Weights of a small transformer language model.
Size: 13 layers, 12 heads of 64, MLP 2048 SwiGLU, 140M parameters.
Architecture: RMSNorm before each block, untied embeddings.
Training: 929M tokens, 7087 steps.
MLP neurons of a small language model. Each row is named by its layer, matrix (gate and up: input weights; down: output weights) and neuron, and shows model dimensions 80-207. Each number is 500 + 40 x the weight over its row's rms, rounded and kept within 0 to 999. Numbers have three digits each. A neuron's up and down rows have the sign that makes its largest values positive.
A block is one neuron, or neurons of one layer that tend to fire together. Before each block is what it responds to, as a language model described it from the Wikipedia text at the highest values.

Description: Directional "to" after verbs
L2.gate256:512494461496514533556562468468481456492424511516492506552493479493487545582535526528477480458499613485399576551540492492495524420475501454455492444489468511510558567521407527549530517529505495540511458476489486478499446495533431494479519436441515545578473534503469539447477478521479513483492449565508455428427529562494512503472490482478473523442549512506492445570530539512517544514494
L2.up256:532542521426460497544552436586456547516536517482465596465497457482461453542492573486510515453470463509448408554571512562493452566447518502517451521471533464504534488558484511497429558510485491519413466527441438511497540469500469461528511484486445435483547489556573465497502472519521468520493528525452553498535555540440505511502571470453515516464464544503472521542491540489461494466453
L2.down256:468531505482447533569484477516479506472458511484472440456514442449555555474479520537483453500487544558505531501508487482538491512493523436470495565467479456438537498521505557532491512495435551520536471544494459576447507521572489544496444544460559487502559540602470606500497444551499460489514489494440446491482544553476473479507495499479541367518483509492548497512569580463524486480517
L2.gate510:456443549478478561455529470546456579544545463515433513528485556476538526410551500548512477502465499490478439532503421463485571484455487518499513546537501482506580499457480462494430562537461555546507524525501467455467547405496503551513401478553523488520521442450472497462456467565503469524542515542484488447429497494515462470558545522493486502474519497493546424508467474492526495416468
L2.up510:512448530411480539504564531528488544516534513489543411514493525494562468496521510529511493398539495481440436563579435534590537528449523453447499452565512515497585558477511560430483504507489476536537511519474485470483429504550525478527524518528502507565559526486461560502460504452511480516501576461451393503545543534502466471472509466497455534471529464491441475459542476525445467470438
L2.down510:560425474453497559527450533512502478508542489548552494452506488488577493446491474512524441448527475472442428528524514551586555511503501421500449451522555461508587624435520559478454370547462506550495530412452484568502514522493545512546550476544552509572559520523509538526525470486465487463488559437508411547443524460458497498557476541461525521467427470513484466474543467548507523520435
L2.gate1665:538453560468442457558458492491540569502481511541552508490489502468415530521504506519524507483569549515444463543540490521467463461528557531453468483523508583468512473497467433550433464551497524473477541506515505472505469514414521514529498464504510601504531538506476517421489558459458475521502452491539460491456479516454447501500429509492512487511491552473527397459530551455491476511480
L2.up1665:563527503461431470447481503522565569483470527488470497513506613468533399531504458539534425465494412439522448490503460546448466527396511478462455467537496439454530491582489478449460540503572440487437481538497484498532539564423463473484552505517408559543552536514509553493433427427441502517496583494487482514454567526530471547481553435507452508455471482520446480481512491534531533508421
L2.down1665:623386577490480478563504509464500519534473506511507438466523585477503468496476471494518439532499461439433467484519463524528510516527508484484463445509458554591472513540474543488440426441507544530478544452562531519536492519530473508511454517490583601535556551521544453468498575472512456517561473469483415501456520549456471484567492556504503477628436489463529492450542510500441488469480
L2.gate1951:482476460558466578511511483585486446481516525501519456486524506384463516519457473520532546491502490510449534481500510463489430505527427560530497533509584477507487441468449502533465546569588534494446447566537537498481524464540526466472541475505549590467478475471473543475556440491471449485521465486505516469523488467476444474544475477524449420509483478513556517528526449475501518499529
L2.up1951:519456451581552530430526529513458436485511533557468496461486458479493504415568556487502523491516494486553499486540477489558544534492453508488493498520511479506513466480501526482479510519514503486535492532517492492466456493528506543567492498517527511569539497501476505576491447445534495493495432488481533550466492508521492524455530458482496508535473458462471545538552402483536511479472
L2.down1951:463440480419488478433466482492473428508447521459547600472480457522543488424534513434559506547480480477495487483528489515469465539427505480496491497521446533597419487492617540488473453456542581442559455431490516438528489592458530551479521508481586509518470542531442496520472418471539539536445516555446463473510515509508510466526451536510541498491566606517494526523562438467522483566479

Description: Phrasal particles and prepositions
L2.gate879:469486477459444466576345472544514478523491503564558470476536471466501619533503529457463481402485500488513538578506486524540498444473555512469464538449443444488489474514478527502523536549501486541537571544467482531494490551450476481497478441553487458523537425473502492557500565566609474483454502469532497501373490467430437509525517552458562500500476396565468525508472438493472479551518
L2.up879:525481439432457471519558463501486521481472497557494487554486461536575427488527565459454504583503569478481504495506490450517435509500494529534543500436544509500428507460505486524586490431548431590473463488548492580495484466562522579498436493498461461453545513530542499469457513498502508501491464537467457617478485540591409528525466468477557509431485451539527479480478511510455496442505
L2.down879:477470522462499500525479506463516479505486479507403510503468470496549546531477496529446447550543462467491533460501500509565516510506460517567548561505483502616543462487469455517488471462488382529502494503468504526599478496496487464527506520497523524567539444517433457502478519545527589507565438455531490519503524530493500537551524514545527531471433464485417536457502508528454546543525
L2.gate936:506506483490427520451578523553497501538502463519479499447523483509558553425505449547471509550498497551473524540542489566543460463511455567499489484506444515558556527516507488483433514555516479579523485526493487501491479459455498466481501497510487486499417473504560533445476444566461496475576460468523479483494482473509445579445504538499496510538536458500502539559587517537464463579511
L2.up936:457554487439417537539455531537456543538438492492498555459506539466501445483524509482481478474507483523504471441553459451527476436459469531468492459510449521540447370541549443486511453500446574473433484543495561465516456550504547524555499510438522495493505518514495433514542522441467514512479422554499498562491472467482664369499500467536539481557449492432549512463468444471464526573461
L2.down936:469534514504483541536483515480435558481456486442498487400496540449444453477485512487545480464509582532479545425521486547506514532406456528492511418516578581511474518481512453528540642530428540495384449524566563457501521493601522554485498594457514496485452505479462496481519491476475459528551442485445521525481563463480596443529500451522444489492443496506493456460484538438491514558485
L2.gate1118:494464520476436520494575514479430544565467516480536462514522530490578494450523509469413481490537527443534464462506470521517472554546444529569522508463448459478474509448498482544449510514505554460540555501537453527521467535467495510476478562494504355570464579527497451564481547489527437566484551481591492472490602568498418454465474487425534472494539462531513533525464496514490480468409
L2.up1118:466426432465523503441570520491481473480491421478468535478508593507591521546504475518486454460524535467470578507561498455443461549448513553508476534550483484459463452480499512511489499464490520492491554490518452531553468487523493480485565486449500496507445512492502507586485500447492436593536514482530521465516505541540469554486484478475497508481479400494454519581472542485490493447445
L2.down1118:537468457453459501485534524499486528509457546599436495498483446483514532433508483497495493463526518512568512502505487542525508548486521527495520569514464507616465520469525541530534315530494543473506532464527429488485471524536501462379481585485487446478457543464469483534522515472470480552528440462559518505481496490464475495518469506528393571594519397538528520583487471493519439441444
L2.gate1257:509458526511477425452508463541460488521511558462511457562566506562501523479524482518526503487534538515529529578488452422475529385489501515487501530564547456533513462435457500483547511503508536533555534522514436506546526501505532417488416435555532496498461532501454547470432475494485441499545448564499451527523446518462487399456415487458567490465451545471550437531477493441489509513471
L2.up1257:491558534534494466508464508447503492538548483516445526447497489489547484520511476422417509463524436487546455496489452518486450418598465496487488478433447526535566558466493521454476418464428474541523537487494476525454520459468447564512478466479485451488519538506538382476482498492490511427538553452515550551460547449480528457472554452458530467474505488532474547494443493531506463520530
L2.down1257:537545480498510459493475507445466547525489506540510531481432502531498498535525494385446564537509554473587479476497473494529436511521441556545492418443489505519525533524501532567472502475429429513467532550510466495429525567496467481572532465454468521447427492462548419471516416519475486457483559567549520556425472435540484510467541517446472455483544469510526552474448564508438474481495

Description: Verb-completing particles and complementizers
L8.gate1468:493537434545529498498523484459492504468485497553530519501543470429451472519533571486487509467593483551536461525492541490477449512470406517484512501489413479476448478525598526423474565491501568467489599541538466507485443505481487518533498476494513530520443553460429431462467493564400452530477484534488603477507540530519514525415489456508462487556559471533555435529533485553427564477517
L8.up1468:494515485530527493468565504408502514465518461530535528521510490501423483467491514488542478449506514525523471477521555428492475517517504471501489448469457491471489467506530487475518462510554444490577612497450437437484491514497488496476509514449458524530496520450487465489514509526454481492529490463468531552511467549507432486459512541551505533487540569461505470493489448577485526464501
L8.down1468:448510520503532468496546503531476496566480477535516544562538503531501480568419440484558461498552472408514500468499542462563525493502554447556449572496528555516454532548443519509481295496528442500548507468558557430475493516536524529452456502499467504533475519508453522498577522526570501493453547503478519510560504587462484529512545552487484515499512518444556473468494447528450555451475

Description: Clause-linking "to" after noun phrases
L5.gate479:539438531447451559585517503545487549476495509581435525495510520492570500479470473428460506490582529559549539538563454504504474497489504530474548426500523555520525488439517506506488527469431492499558472502495544515524463585543500489498534497523579439432466477522512547557576540535493437492478489442476476494467491515453484510469523478526514476478519478522554586512490464453500468555470
L5.up479:519389543484529553509544499577468521514467468487531436533451567543512504449513517535492471551563595530529532516573553483499484517490513501543500478501410499498579471556451545459596476491500480533527562517577517433496475480472497449466568481522474532512497531582508535502520531513515497466464585550512546493479530528455482517444524495513482499482492471485565579524480429572450469499505
L5.down479:477587529556439461470501503452515521482505472468470507495507602549562525547535484464512526508526553479441544512496450551466534503507605470521528488507485523532513489439490424560509433486462520503534423492503580571439508538432544516520514520497546454466499503506512506465523524518479494526565477476525483453485517553469491524430561515494453463494521464509557536481509489507523503512481
L5.gate1239:522468522544469515535568444495512523470560541509549478503427514518420464437505478547494506526555584452486473511525442478533496517470447540472495452508513469481467525496539571408506490518423459592451461559539496500453470485419505518530429466437577488390493559526491530472515527490406428453497527480495438450549529505489489489424540451456497526487606519487487463505473531504562458429502
L5.up1239:478424487479449487547477499465476464480539516561499456504489545525459502447503502490478432518524588451529528442538499448542434548483469539459499537521480467452499472525531547455514479490459446546421478492501548497495504548463521481486430505443475467460507463506489541478511556516453469471447485511488472482515569479525529496505522465460493531421549505491504462474442472491530502440466
L5.down1239:527511452467496509503511514519485448533422492512487530527461580557525463426489456489469530538509463500465506526533417552516508484467526462488499460520507484420556463508509452466457286458481605508470537499496475509496486545551579551458533542448521475508486439479500484455447513453449513492499447554483490511480424437537531495462495512466505518476556443498524481492473475451491434488408
L5.gate1985:458540535535510538452534439526495491427476516497566484515562458503515529490364506476491562551490566458526526508584456492481443527442491530515448444526535423509515512447530459541468481535517474517439457430584646419522428499504443450474536539527552479498500511559493494460496423438504528459582453519469454485465498515539566432578475504465485537503503426450462543550502441453447508471535
L5.up1985:500571416426528489521555496443538447474527440515455491483554571528602430469458528454472468542449528504502520484477437429467565454521488516485518533475509421455492515494552466530465513482499500512542574422531594435525401424519489518500583542476537435511476589548529556493551420463502556468488444445515438487459439443475489564552614559483527548502551403457496557508490455505557563469522
L5.down1985:523482473495467464577477487486483458457494443532404515530383520452490453438591530476510488410476448535546483532386548488543523488533526486478452437500511471507500488520472577431519478489561537431569586546485460450490561481500618522512399492515519508526468505485487533520515502532463535495493527465467542507525464509480478517433542495463500393491529529543497446528500509478504453477478
L5.gate2038:472491470517441496496502453490537482473503508486533556519443557549477449510503509498476481504571496433483506559503431457467518539440465506484503446538450513483528575500541564504508553481532485552528534501502461465562480534540492513438520457473492550526481507496518470447498463445510527499474479504483486594470586465518577449504452445544476507548560548557406471528455542527483466516447
L5.up2038:488447498538548550562438453527525526439543510522496567543420443509455503410472472505510499543515500482521476530480402447499508510496491490549500495503471530579573431508449528551516481536460533586457468525498484531449469524537538571468526434613455481514549410500519485503497524447483482473474485507487459494493532395479457472536425501564526476449427526485541582503484495507619511518558
L5.down2038:499491473504397473579399483474525482485495520515524514543528501502520396494472434477513538476450530460517358517521471522522502562486469534504459394515473526462510464513458575532520576613466495445542516522477439499535468450552589523466562525483499581488468511537552452475503491453455531461524478498539513506480482429497497502563504416512488459541562411503487507524515503478522471527479

Description: Civil (as in civil war)
L2.gate307:458446539486458529530482551558391481530502438452519495444517476473537560479439512491532479459503514479454432508529527533532488520479488476476571507483492525458576531500488533480427544417498491538537489518466549562458581550529485484479498510480499413532423548459555427511545549449506498517539535554507549469429433545450526398485479566481512470434487537572528524518528577476483512480475
L2.up307:490460470476442493549471482564538529520557467517370473519523433446485511557517475604521429495580530486454427475596483511538542488502491443432485490504490510512526473513486428451521525417555490518485496560464493444442519482492474480440530493502507459559471518505516545407471440433516411451486550521487493500497513598475467471535522560480504451446502464496522494475471615569519556502479
L2.down307:472469508513475499523550533528441480482560454471495469441521486422561476518516477560541416464573510500406463486507500452542494464547488499477477473478480503557526485526465481478450518434539514538572443532472514467450529473383510487504561511443410506491411504478496515516521488508531441524493503528532525500536404547531553493487517590488576419431463481526569495461526509452506566539521
L2.gate1030:431466481558450464491433509523497434550577451494493468474546532473551471498498487559476464474442501565507452423484427483571494425508428556502515553443545530517517522466535539459522552495528509468432500483470526485515559426521520535507525539478516523578451476510506456479461421498462517473468549516445519457465510536484531499548568514476433488589499496602514490478521530494522446460439
L2.up1030:444409482501556454484498500560503495495545490493426441431468493474560478534467472474572506449505442521494500464518521518523487456476465512491535472466507478539447522451469448558491563518599417493457437504497524469553578501520534480539571420489497465550484510437557459546520457486545465487467477534536472586534458541445529520491523511548454492590468434437450569508553572548537448463539
L2.down1030:484424510479595537541451444561430507506604485459532438498547534502558543437502464489487499472516464562516489539520505506535518496523429502465504476468489462512486458547556597440534461437549594512514463373461482550529535454498549541495563416522483469561456516525499495531535431510496420536510518591504478481500478487447423572499475538549554532454491448542557512575517492511530502467449
L2.gate1061:567435505472517489494535446525546519520494498477518438475418576464449562446511405474507466576459502489532568563410365459562460440509501483513540483549490516598516531547536487494513497429488478429470468495533480487458434440487480493444535528485552500514506499535558412484506479520538496438483505506521530485468469490458408468417448500430496480507501519456493494454462518407592496506546
L2.up1061:485494492550500516539494534494531471526450543514521493512436507523565462513550523581500425511438567482521497513550504436571490510497468499458496584455538483454521518517441535514507504541497517526546442482480498508494491493508516516526583520572490512457476475506426531518547429455509494464507536493518542441529536566488497512521495555509509479550563509461567485486522527465535544497567
L2.down1061:543431486511524431503565476475511490497494475414531469434473530590487526500511500578538566620485502481525616507477478532512512456451429452522462515592540480446522484534513529502495512478526582485447515484567501515457526409488480484518515521514542521512509490507538506507587494460570494462458607408519538510468503501542485561466543533464451467493508499443544520501462485514438514467522
L2.gate1062:455461574534472445489501430539391516518471466443522534522459580427519545481568492436486518496472485539486473445487477526396510472452491506511493486470539452496561516426481531452435473428491577515508480525546544536455493529454475487570422469511543418507497452507398560571487459552546516460454459573530479516490533517434547493486501488488490457523530511598482503597523540426506482454511
L2.up1062:500516490531513503484522555484509534527523508485534519482474488514559583491509541500484488467534522474509532557418489504516451516443530573484524550418477490419555503472508465518476551471499518484471586527497485502499503440538542495525454567576487515459452528501534550522491477550524462536576457453556459447506474433478429524494566564579527529396562546452515537399493481514515517460572
L2.down1062:471524492468482481493524469480537440547489512527532546461449507527491522536506468466449490528479426528461471487490480503492542458440537480507426512470467557529541493433486525457511470452474521503572536500506550521496514459424483465534463479506408526462491440473508543515547479486481446516533451542477468470570524585506600445440483476519519520504566504571467510519498526464532490418511

Description: Clause-opening "to"
L8.gate604:544468430557440449513433489564518545487504544548560432510534481483526563478540466573439425527472558505587413548593491519544472507523527533468488455474468515537487507426483549531563516513499506544471544515517450527508491554517536471451449502505545444514578419519496546465496497472543508477530525517500494474558507512513539493409447485496463485479540481455510553475497435505497450507474
L8.up604:565502487508387518446458513582525468497482549491451561555492457509449534387490500519502496537412544581496491495504510480520497459508512491537512514496531478436459531444576526448488492491494532458511495451466504446446485519498526493557504520560445499426523449577443488433506447502529479605544552528539463472499481486517533514454464474568496470499479533513570546538521484462524444549487
L8.down604:540464478526449401492489489523513510552506499492545463582469523538478400521547463412436502520558497528437455559527501502493454553503568538567404515525573497515549456542506489450527404551563516498506509452547498520474563520491533467512528468555525528541433483560467534444456500514474501516474462486518484537516517510599512529464464490504501503550532554462549527525467422425577387482458

Description: Out and verb particles
L5.gate193:509519561470550499509533500529520577467552511503523452512523544495466466495450498515507559419586508522500562470502520447437519522472550524481489499448520520503485524542523485517513496506547436517504550522502449491505453533512487558522509476501526496425556531508444478429519471505472547486493511518503524592501581568538522497463491457514505446464550443455432521468495487482477497494534
L5.up193:504527491482475524467476514503468498482525517491468496477535451539480535493527457509483560475464394523512498482531519502491483435525475495547536493551497453510485410460467520519487536457496500582475608513487518516489424557516464480498483510440487452521548490510553461528507566477459470465497474520556484541586523480544516462490457500554498488514550427505516468485497487473480526521497
L5.down193:445545500453516499509540553510457551531480568526504476552463495617562466532453549473498524510550522526525523481455486473477500547489506478440481498480483468448553459483567509463542338515466505584495523518422458483498558489455504486523505477436478452505505438429488490490529431444416442589493482452532469487494440512454584461459497460411526510550493463483542483520490479496542554455506
L5.gate1040:430474534460457489460580542560505518515565527540535526489538525489468569532479532516494475463488464523605482417422434506517535496468449575505473541507419447540485437488529483462506528579502526495471559502507522525572489485474486529483510466412498470482511511464505524588509516567523499537541514527503452548573457576472510497466519423499440465550508450423439571539474470535537544497454
L5.up1040:521501475473460503544528534550485550530494430522449447446550511442527546497563542514482515509501464493467588480564529489504551538452482536517528583499532489459496469542515476497538494547514491522580533545595441521578461550567501536463579500397453482399561513593539480490563531509497512550535470508565502580488475521483520442468443425550487494555533421443473456498477477534420553536475
L5.down1040:495481509449534476527532580495542584528475518572511500538536455463510472521426513403486446501480430533589488455414487465524537469481513439488489573482460464545564503465510491532535456489446502444461474536444459559517531483494476553520484491493403478444479537525479510555496500546547492586506458556532425452502447502466486532453538514498475476556505478446574530499485474512509574511426
L5.gate1902:440476499529456525481515569574507436484451577436439501503544512521535494516577528516499467440614578573485510454497476528468437470487477468557525501549468519489470533493434513508416532388495552488497472466509497460517512460514511461462496513448573485531463502490568549516594594455427471507493510489441562506479495564488468487462483479495504488578475478573558469523467454528428473494450
L5.up1902:558521441533487590531563451486487479553457526492508537527487475457483471447470467526486524475516479471608483459548461439524464529503482519453467552481466513546599482408547588475480507542458491505455460555522479422500468478559492418487527509506516545485487534462541460527520455521435494476558522525536483432487444470529505458512457509512462503518492488528438559601518510537500540498498
L5.down1902:470508480466496485460490573547514483486467524509486519527468491462570503507535577468506473520542456413421495494557485481459504464520436579553454511513562479528499460453480501538551469476491479446549522552467473465526441528490454453420502560530539450485431536453468472501546551464504471533527407456499521572511559521440508486542467487530495570624535482472520445514509483460553469462466
L5.gate1965:450498537499503526491628445582533516472509581511511472508492435488528521462427462429510505548618556469489426497531449417462449508415442491517497398478494464531504489503473508441556548451467496543476510530516459433574455470427479504494513497492508459446455492467503517485510536456466493548495470535495487574523530447506548447487408434486504514514504464451441543495463465542520517545500
L5.up1965:492503533463488461528517445451510522464479524452443452470513514517480481504524432454511525535490478510482447517513499524490504505539475503474477477535468510537510471524494454431573537494497541470475579554484414483513524516511488433507486494484519457488477524453457505518475585486461503541443479476489526584472493569475557501504469449458461473515495523508457455484563460515495566493497
L5.down1965:530523511435430505483524561501480489514447556436435521503451538471524497558534516507523522482533487564506546499506505468503560510504542507581441578454511437433517569454446458493533492527501564507547461558505485472444473523525496429526518545536433486550519482492550550542487535528449522539515512555441461481494496504487447513497592480450512527545567537503505534531487490485463503439561

Description: Table and infobox delimiters
L8.gate259:472498435527495491483512500458521474515508532506547492516468468497496474526547520557457487469467487464555509509518487413531459541536506517509489546446464531502476474544431489528472537508477526493487529511490457522573522538414481508418501473422515479470483463535480431416423491532524478499486500432485468595513534596494538434503511492477506444492479600477558466499522517485508448554517
L8.up259:486480513414455500484498525457566492493573540548529438428489534513494556544588540488595489488444482483557492524483545481461536434596435523494460466424505481520481446521476411527592523483511471531517521550575449469495523544514510516502522497511478432460500457515539497508435480485561568442493444503498603501457461486485518439473540529471512458524491553549509471484497477452482481533560
L8.down259:459499483573524543536462468505540444540441469524442499536485480508521411510474491492455510534481551501454491511480589517556544521462523473498517447461542466498444461523518600527497619490491483436505472526444553540449528484528543588480520504592560484499518473522498472527469498510472536518505469529496509467516520463503514504547514480561543526547459560507519472469499564453496536564500